Part of a small language model's weights: LayerNorm before each block.
MLP neurons of a small language model. Each row is named by its layer, matrix (up: input weights) and neuron, and shows model dimensions 128-255. Each number is 200 + 40 x the weight over its row's rms, rounded and kept within 0 to 999.
After each neuron's rows, "fires after" lists the tokens most often just before its 100 highest values on Wikipedia text that the model never trained on. A number after a token or word is its count.

L4.up1206,189,210,179,277,174,231,215,145,138,143,205,143,137,248,171,193,188,246,251,185,163,196,154,171,128,136,200,136,132,202,199,155,170,218,168,173,213,154,256,170,196,201,208,234,253,215,206,169,156,158,170,207,194,191,219,201,259,135,197,163,211,214,171,262,126,180,206,201,105,204,232,138,239,164,253,174,221,300,189,171,192,191,183,235,223,199,173,222,175,90,187,231,183,273,226,145,190,229,209,241,203,171,241,150,250,197,201,248,189,200,177,167,166,125,187,202,224,116,187,147,208,242,201,177,258,215,127,222
fires after: " " 51, " (" 7, " on" 6, "-" 5

L4.up482,260,135,237,220,195,168,209,134,189,182,229,274,230,230,179,170,241,236,197,169,177,173,209,254,169,200,254,236,190,261,221,208,207,103,152,222,189,233,219,258,146,249,214,178,156,146,197,193,191,187,218,132,205,218,181,148,161,206,254,202,156,255,167,204,220,194,183,281,197,226,157,189,189,222,243,228,229,248,169,180,190,200,191,203,251,260,145,275,209,245,179,99,219,201,194,122,190,194,186,237,170,136,185,156,170,119,165,141,211,187,230,237,225,210,172,279,205,201,220,166,223,235,194,227,88,249,215,252
fires after: "1" 19, "2" 19, "–" 15, " " 8, "0" 6, "4" 5

L4.up903,151,138,257,167,132,175,185,222,164,232,234,194,131,165,284,216,193,247,202,184,203,135,242,219,220,112,181,265,263,133,213,217,182,133,181,176,172,254,191,269,184,229,241,318,206,260,231,236,170,241,146,202,232,226,294,150,232,166,237,107,152,208,144,216,181,229,185,249,135,168,148,223,207,173,220,159,227,293,267,239,198,204,224,217,133,237,160,194,205,234,175,170,191,274,119,255,222,182,227,214,264,182,191,175,215,185,205,196,212,201,179,158,238,210,185,189,129,167,199,149,115,139,210,217,205,204,244,196
fires after: " the" 30, " in" 18, " a" 5

L4.up427,279,237,156,201,176,161,232,209,225,206,179,158,172,193,171,227,208,236,182,267,233,164,243,156,140,191,269,165,125,161,128,176,246,256,137,177,231,192,217,262,167,243,287,207,154,183,189,254,161,246,178,219,154,170,129,155,170,178,220,203,166,262,177,179,170,148,117,223,236,184,150,247,236,213,286,125,203,197,252,162,249,205,202,191,178,151,149,178,285,191,226,259,213,195,270,255,221,278,195,157,233,201,285,192,206,177,242,137,255,212,218,156,216,200,178,190,209,217,242,212,232,218,228,136,159,200,288,207
fires after: " |" 73, " on" 7

L4.up783,268,192,174,166,208,182,183,178,248,245,186,219,242,224,184,198,199,197,229,208,162,205,196,228,188,163,206,145,194,214,199,149,261,190,232,256,176,201,279,121,265,243,206,190,224,233,153,170,193,204,116,202,292,221,229,202,240,252,225,187,281,228,220,252,185,231,166,205,155,197,188,211,313,213,205,190,201,197,170,169,176,186,169,202,220,230,172,212,162,169,177,160,246,209,211,245,232,233,230,214,246,172,208,195,193,199,173,184,217,233,180,145,200,150,257,219,228,123,302,144,239,311,199,206,142,140,168,166
fires after: " " 36, "-" 14, " the" 7

L4.up141,220,245,132,225,214,145,208,246,215,221,120,194,225,243,183,211,185,233,169,196,212,215,219,280,226,213,216,143,212,285,235,219,179,212,171,133,183,237,143,196,192,203,179,230,218,171,185,109,186,195,216,198,224,179,211,230,167,177,150,275,133,179,235,137,215,220,206,259,215,117,179,221,199,282,253,223,251,189,101,133,83,171,212,244,184,125,205,204,153,237,255,136,238,156,135,142,199,181,248,179,174,147,215,276,139,218,213,183,235,159,220,137,178,193,284,240,237,154,178,113,194,204,218,221,183,269,208,246
fires after: " " 63, "," 7, "197" 5, "198" 4

L4.up286,237,248,210,150,188,177,144,170,196,174,220,248,236,208,238,221,187,228,166,200,252,227,237,177,244,175,152,162,257,166,202,203,236,154,206,170,214,151,244,254,123,288,225,113,187,233,173,280,271,243,227,138,211,232,184,164,210,170,179,221,190,239,178,200,146,155,213,187,179,195,187,220,316,218,249,223,254,254,220,210,200,126,196,169,157,260,178,177,196,156,244,194,218,178,191,140,229,205,182,177,266,299,171,240,248,223,156,104,279,206,196,190,178,213,285,251,255,181,204,173,274,217,199,195,188,123,197,176
fires after: " the" 53, "," 4

L4.up961,181,103,144,171,174,217,204,229,183,248,247,273,209,177,224,259,261,156,182,243,60,251,108,196,244,153,223,166,250,201,192,197,156,242,143,203,179,286,163,233,170,192,260,207,213,208,184,210,202,208,168,180,216,215,169,105,206,161,139,207,278,215,168,227,212,279,176,254,210,217,230,266,168,205,184,268,212,127,148,152,249,182,172,181,207,195,299,259,191,229,231,225,184,198,210,253,216,197,207,146,213,163,246,130,190,180,146,204,197,198,194,197,147,184,188,209,175,273,217,231,172,224,197,234,217,211,161,228
fires after: "," 30, " in" 10, " " 10, " July" 9, " August" 8, " June" 7

L4.up593,163,212,220,130,153,186,182,209,259,186,220,142,180,168,200,270,219,205,187,257,190,195,213,270,231,197,217,175,212,164,177,290,259,206,115,217,250,150,121,155,141,214,238,168,155,185,137,293,218,185,234,243,198,213,164,261,321,170,240,202,202,122,70,177,229,181,165,186,197,160,136,167,134,207,323,127,216,186,194,163,203,195,182,175,160,168,217,220,249,256,265,274,186,168,208,173,295,234,215,204,188,177,225,151,249,249,182,246,267,152,200,251,164,175,137,254,158,170,136,170,211,233,193,242,191,185,209,198
fires after: "," 38, "." 36

L4.up1095,187,217,170,176,290,202,221,234,200,292,243,165,190,209,221,146,199,170,180,202,199,207,254,244,208,190,246,191,255,196,142,266,224,111,179,150,190,226,164,196,182,176,248,185,217,200,203,220,189,199,132,169,149,173,119,175,142,190,215,217,160,208,192,195,164,207,242,182,197,259,253,164,186,217,141,222,127,296,247,163,248,218,201,142,187,242,210,142,135,172,181,279,179,240,153,219,181,154,169,203,167,246,212,234,222,191,129,217,234,189,202,190,235,202,199,253,223,200,223,229,280,105,84,193,142,117,179,172
fires after: " " 32, " (" 15, " |" 14, "13" 4, "." 4

L4.up130,238,249,255,244,233,227,178,246,232,252,209,254,143,193,156,233,246,158,153,206,176,224,243,203,183,149,129,236,195,228,180,169,233,251,205,174,188,212,229,239,154,187,188,208,178,172,220,234,268,170,260,165,231,247,197,210,139,218,199,246,204,211,279,271,174,189,195,217,197,201,231,196,231,172,191,175,234,209,231,222,94,264,185,181,161,272,182,210,251,115,247,172,175,249,217,193,252,218,285,147,131,187,140,152,180,259,210,187,250,198,224,197,199,188,239,126,212,190,185,177,279,165,172,133,221,228,197,200
fires after: "." 45, " |" 18, ";" 4, " was" 4

L4.up826,168,145,191,150,239,201,177,209,224,198,217,235,227,137,247,213,180,196,170,237,144,271,174,185,247,155,244,154,157,228,143,177,240,181,234,253,166,259,182,252,209,101,139,199,195,262,144,195,238,251,215,252,227,239,150,131,156,179,119,237,202,209,175,202,171,227,233,213,198,257,185,194,172,140,177,255,247,232,265,172,174,224,180,184,261,256,177,253,269,164,169,198,194,252,180,220,244,220,154,206,198,199,231,109,210,179,207,200,152,131,192,177,217,113,221,178,226,178,260,176,208,193,219,263,235,176,110,251
fires after: " " 31, "200" 11, "201" 8, "-" 6

L4.up853,181,184,222,171,152,191,111,320,199,166,231,173,126,163,166,247,185,227,139,187,204,206,151,180,178,203,271,164,179,193,131,225,229,157,223,220,182,188,213,194,245,201,223,206,228,245,210,201,209,235,152,166,188,199,191,187,195,224,221,162,191,192,188,158,208,149,240,116,204,136,175,180,212,215,238,148,294,211,167,189,153,205,166,160,189,185,193,156,211,202,169,185,246,174,225,199,276,207,218,209,234,246,98,243,237,154,241,159,242,180,238,172,155,215,181,219,177,285,253,247,136,201,204,175,303,214,243,124
fires after: " the" 32, "." 15, "," 11, " to" 5, " The" 4

L4.up506,217,201,236,174,137,169,135,189,171,188,212,208,183,237,191,179,219,171,193,126,199,228,124,209,231,176,233,178,172,229,195,214,217,142,228,180,255,203,200,208,205,180,221,215,180,209,200,198,201,210,146,239,200,181,139,210,165,103,221,178,257,141,228,261,206,196,153,139,227,126,142,240,200,231,197,229,179,230,201,202,176,222,243,214,184,162,201,180,230,220,302,162,206,159,164,170,134,179,171,115,206,245,167,214,173,247,148,220,214,178,197,228,169,194,186,235,246,227,148,215,219,203,236,236,214,241,191,224
fires after: "," 55, "." 8

L4.up158,226,163,237,248,173,158,237,176,172,213,231,196,232,172,182,195,130,268,135,139,197,239,223,126,173,214,184,152,231,195,149,185,169,273,195,226,176,201,127,184,200,293,204,131,159,182,230,272,214,121,230,179,249,241,164,229,248,264,160,184,211,162,204,204,233,201,250,189,103,171,192,176,201,209,156,172,213,99,161,137,155,203,168,161,236,163,242,234,181,265,217,249,223,210,161,187,235,138,150,181,211,239,178,150,181,265,205,175,261,259,184,218,223,225,218,232,143,221,218,164,189,247,191,163,283,231,216,142
fires after: " |" 32, " as" 18, "," 9

L4.up1085,179,191,214,214,227,169,186,150,172,149,186,126,208,211,228,198,180,240,214,147,139,187,214,192,149,130,235,198,169,178,199,216,187,155,247,247,237,226,237,231,296,231,264,260,115,139,227,168,174,190,227,195,153,140,175,149,202,226,198,172,223,152,250,177,135,211,189,217,207,248,210,194,150,202,226,153,103,255,136,167,293,183,167,149,144,204,227,123,181,153,271,149,275,198,207,124,199,203,190,241,204,182,169,115,196,175,250,193,172,256,202,237,250,233,286,206,140,220,206,237,208,171,167,280,138,208,147,197
fires after: " |" 42, " " 19, ";" 4, " Intelligence" 4

L4.up185,180,205,234,210,187,206,207,220,269,188,242,216,234,243,165,168,217,182,172,179,197,210,180,133,211,158,227,275,204,104,192,206,271,211,149,126,205,246,208,152,165,169,202,203,192,188,265,266,163,234,207,152,211,274,171,133,192,262,167,202,196,219,179,185,169,194,251,240,193,187,172,229,292,198,151,251,174,125,246,180,250,151,188,196,315,218,179,186,236,187,167,172,222,215,248,170,240,220,180,163,234,149,115,172,186,260,181,161,230,236,316,170,199,216,232,306,158,180,225,159,227,224,169,171,229,246,207,223
fires after: " in" 79

L4.up425,147,196,159,168,208,106,177,169,119,111,226,179,262,167,234,155,229,204,175,173,200,193,217,218,176,235,167,145,183,229,188,187,274,277,194,183,221,182,151,208,211,206,272,265,202,217,120,221,251,206,167,186,222,201,209,170,252,259,211,181,179,181,236,182,129,225,125,117,229,231,103,168,193,174,250,219,178,175,169,203,150,230,200,236,112,213,242,193,135,170,202,235,175,198,237,208,127,181,250,142,279,216,188,220,127,175,167,186,287,159,172,184,126,110,142,181,178,143,237,254,209,201,103,263,218,180,189,186
fires after: " " 61

L4.up192,197,227,163,140,162,200,203,120,199,211,180,201,217,174,257,185,222,196,106,191,219,128,206,208,227,187,217,216,166,177,242,236,236,190,210,209,183,208,200,238,214,225,196,181,179,160,241,204,245,208,154,191,213,211,242,138,112,235,268,161,303,204,211,262,214,217,188,161,232,137,152,203,156,218,196,313,201,149,252,217,181,167,247,216,204,231,198,255,153,150,135,265,212,230,222,238,197,188,212,191,196,232,212,126,167,178,205,185,217,234,188,181,232,228,194,188,183,207,221,112,165,221,138,290,185,217,143,175
fires after: "–" 32, " " 20, "-" 8, " then" 5, " to" 5, " and" 4

L4.up649,225,244,254,184,192,156,141,161,147,170,142,244,205,230,211,187,156,218,242,178,155,190,257,254,198,191,173,163,202,217,184,233,230,207,224,206,183,233,216,189,211,161,183,174,175,202,212,239,237,190,289,215,242,169,133,193,175,150,185,227,245,277,258,243,218,195,218,158,179,240,173,168,217,199,260,222,105,216,242,225,204,194,203,204,172,197,164,147,267,194,156,130,193,158,212,329,211,217,228,219,244,177,172,219,237,157,182,179,254,232,215,195,182,196,203,275,221,109,193,245,213,186,118,172,167,235,244,152
fires after: "4" 14, " |\n" 13, "0" 8, "8" 5, "1" 5, "–" 5

L4.up713,159,209,203,237,206,297,155,177,169,261,149,227,151,223,187,162,155,199,225,206,185,201,275,185,235,190,171,250,143,144,186,233,239,195,208,266,216,196,202,227,260,190,222,158,221,189,189,264,235,218,225,191,240,197,157,249,217,254,173,238,149,204,217,220,172,289,158,207,179,197,226,213,196,258,121,253,229,167,161,119,209,162,86,164,147,221,211,170,116,148,167,163,251,147,208,141,223,217,302,194,208,188,267,146,153,176,138,232,233,206,221,224,196,265,267,206,180,215,219,230,184,202,160,140,173,216,159,178
fires after: " one" 22, " |\n" 16, "\n" 11, " the" 6, ".\n\n" 5, "===" 5

L4.up100,225,121,174,107,157,146,152,208,262,210,211,130,218,250,245,129,203,209,211,240,157,188,229,205,218,186,188,160,244,218,222,187,164,225,171,120,250,194,208,212,203,193,182,250,183,122,160,161,172,199,178,263,220,304,212,205,194,168,186,261,227,220,178,290,193,209,253,208,301,144,205,199,181,213,220,108,242,276,189,246,152,155,223,221,208,208,223,187,173,165,245,164,203,154,206,185,213,190,217,203,157,165,186,242,282,208,268,147,253,182,122,211,153,180,196,213,192,186,170,140,162,213,141,200,230,211,128,201
fires after: " " 68, "," 13, " (" 8

L4.up380,200,168,226,195,196,201,151,254,124,211,185,281,196,221,206,246,203,149,163,240,167,202,224,215,250,219,111,194,196,185,155,178,199,203,195,266,225,185,236,267,249,216,210,191,130,252,258,141,193,205,231,99,199,199,197,168,203,248,73,147,236,139,223,214,220,237,263,258,234,249,223,197,205,160,212,210,232,166,249,182,221,109,178,226,186,176,225,166,179,242,260,121,122,117,171,137,193,186,196,216,116,223,221,184,126,246,170,153,227,178,265,232,186,153,151,222,174,215,253,167,155,261,241,143,232,170,168,166
fires after: "," 34, " in" 18, " August" 6, " October" 5

L4.up1102,222,176,242,241,271,189,155,203,187,217,174,179,195,149,196,239,204,164,214,217,213,166,268,197,212,218,241,235,218,173,182,255,231,230,184,201,108,192,194,252,150,238,166,174,257,260,230,285,94,263,243,134,154,217,181,285,208,262,157,223,202,168,229,246,199,191,140,185,177,196,165,162,139,229,237,230,206,198,233,200,255,155,193,157,161,154,124,201,173,186,151,193,189,250,181,210,174,139,171,230,323,109,205,168,206,232,215,185,272,190,203,179,214,203,212,199,280,211,210,150,260,249,212,162,286,217,231,166
fires after: " |" 52, "," 5, " (" 4

L4.up501,224,194,166,209,190,200,120,209,252,139,305,218,132,137,165,205,272,212,140,151,199,239,234,143,206,178,212,165,157,219,262,219,99,121,194,170,153,178,220,232,165,213,193,211,212,190,241,241,208,159,228,230,199,178,231,122,215,194,186,217,205,255,222,234,273,151,180,241,162,157,98,210,225,180,186,189,182,186,212,203,207,178,185,232,237,207,223,211,184,173,247,141,167,225,143,246,212,241,196,244,202,214,189,243,299,194,204,175,132,287,207,170,178,109,233,225,207,263,252,224,230,181,188,172,125,183,188,184
fires after: " the" 31, " a" 17, " and" 8, " of" 4

L4.up183,162,105,201,269,260,226,125,114,230,170,281,187,249,191,149,190,205,221,163,243,207,218,232,219,186,180,193,218,208,211,241,165,211,216,156,148,247,256,242,154,239,219,205,229,199,161,221,158,227,172,196,81,211,179,172,183,218,294,235,232,232,224,192,191,170,189,218,142,249,216,206,188,243,178,271,234,234,221,166,203,215,278,259,246,195,186,162,241,194,191,214,161,125,217,207,172,180,232,238,251,315,265,125,125,208,185,177,194,214,190,234,255,174,217,252,311,267,155,191,202,280,211,246,288,195,202,175,165
fires after: " " 51, "-" 7, " |" 7

L4.up1187,173,266,221,257,250,190,201,194,275,158,271,210,153,188,154,212,211,179,147,180,257,220,283,215,144,217,149,209,163,189,208,181,175,162,196,249,152,183,214,251,239,161,238,185,197,163,235,175,257,245,190,141,172,281,185,159,181,197,217,276,156,207,249,209,129,195,206,170,163,225,205,184,252,243,180,252,186,196,221,274,151,161,213,229,199,198,204,236,141,208,263,167,245,184,209,169,280,187,156,169,176,306,190,134,190,188,278,130,243,205,251,156,158,193,211,209,193,204,164,215,207,102,196,237,260,218,220,200
fires after: " " 44, "," 13, " (" 9

L4.up634,198,160,178,219,202,154,206,280,230,219,168,298,270,232,202,157,213,170,209,197,221,162,204,276,221,266,192,263,168,197,250,143,188,202,165,228,194,150,182,235,281,260,169,152,174,77,225,187,159,202,235,170,191,203,220,144,240,236,200,291,218,235,163,149,217,187,263,222,295,260,180,186,195,165,149,183,214,212,134,239,235,206,230,213,217,164,127,214,185,189,248,223,194,249,241,166,219,165,251,192,227,134,219,200,233,234,205,236,193,216,203,155,216,212,240,175,210,189,166,148,237,232,162,192,247,154,200,195
fires after: " a" 13, " it" 13, " with" 9, " It" 8, " which" 7

L4.up1277,189,211,244,167,238,162,145,226,234,190,298,205,198,189,246,155,290,210,166,149,136,242,214,208,171,198,219,201,167,197,174,227,171,251,222,223,226,228,209,210,185,141,264,205,197,246,222,180,210,256,132,187,194,172,183,127,158,158,172,174,201,176,279,165,212,305,211,239,122,123,227,155,273,223,114,179,190,201,212,176,193,148,230,162,205,196,239,220,206,229,177,152,146,74,232,244,204,178,195,228,253,136,204,209,183,151,189,128,177,112,183,133,197,247,157,192,201,270,192,265,161,213,288,160,183,235,141,224
fires after: " a" 34, " in" 27

L4.up766,170,193,171,265,198,129,183,201,217,216,278,236,189,214,234,110,230,174,179,242,218,229,207,203,210,280,158,156,222,164,178,211,167,235,264,148,223,200,243,229,188,178,203,200,154,160,175,161,180,199,176,99,154,244,213,161,253,188,137,188,185,265,177,237,192,213,152,141,199,252,276,179,130,229,202,188,180,254,215,162,177,181,190,202,191,218,253,211,266,193,201,241,188,164,179,154,270,224,195,262,302,237,166,156,196,123,195,163,251,156,238,158,158,174,161,245,153,124,180,78,205,131,182,259,113,168,144,162
fires after: " the" 26, "," 23, " of" 6, " a" 6

L4.up1048,248,246,223,264,193,208,173,177,233,119,245,198,197,228,173,177,119,164,195,206,282,226,209,212,181,153,238,221,81,308,186,124,208,228,232,196,142,201,166,246,176,154,180,185,189,176,227,177,246,211,141,173,197,246,159,328,189,165,199,220,242,221,234,180,169,224,253,198,171,167,149,131,193,156,199,158,219,189,232,169,172,202,234,233,217,251,253,159,213,196,227,162,242,193,183,202,180,220,153,209,193,205,140,194,143,238,187,142,192,175,186,197,160,239,187,163,144,170,194,213,229,194,148,143,184,205,220,215
fires after: "." 54, " " 6, " of" 4

L4.up155,203,181,223,217,171,243,183,257,166,222,161,237,160,179,219,236,215,176,180,254,267,268,186,194,204,164,209,217,170,182,97,234,156,242,156,231,207,261,205,182,172,205,125,230,228,157,210,233,217,177,194,165,255,207,206,223,244,202,281,362,197,204,239,135,187,209,261,208,204,248,126,160,163,136,220,183,226,130,215,282,227,169,139,154,191,160,207,217,191,259,220,202,262,250,185,218,185,197,181,126,190,221,238,161,185,227,227,176,191,141,221,246,238,198,194,169,158,169,175,205,160,178,164,270,278,184,205,137
fires after: " " 42, " $" 8, " he" 7, "." 5, "===" 4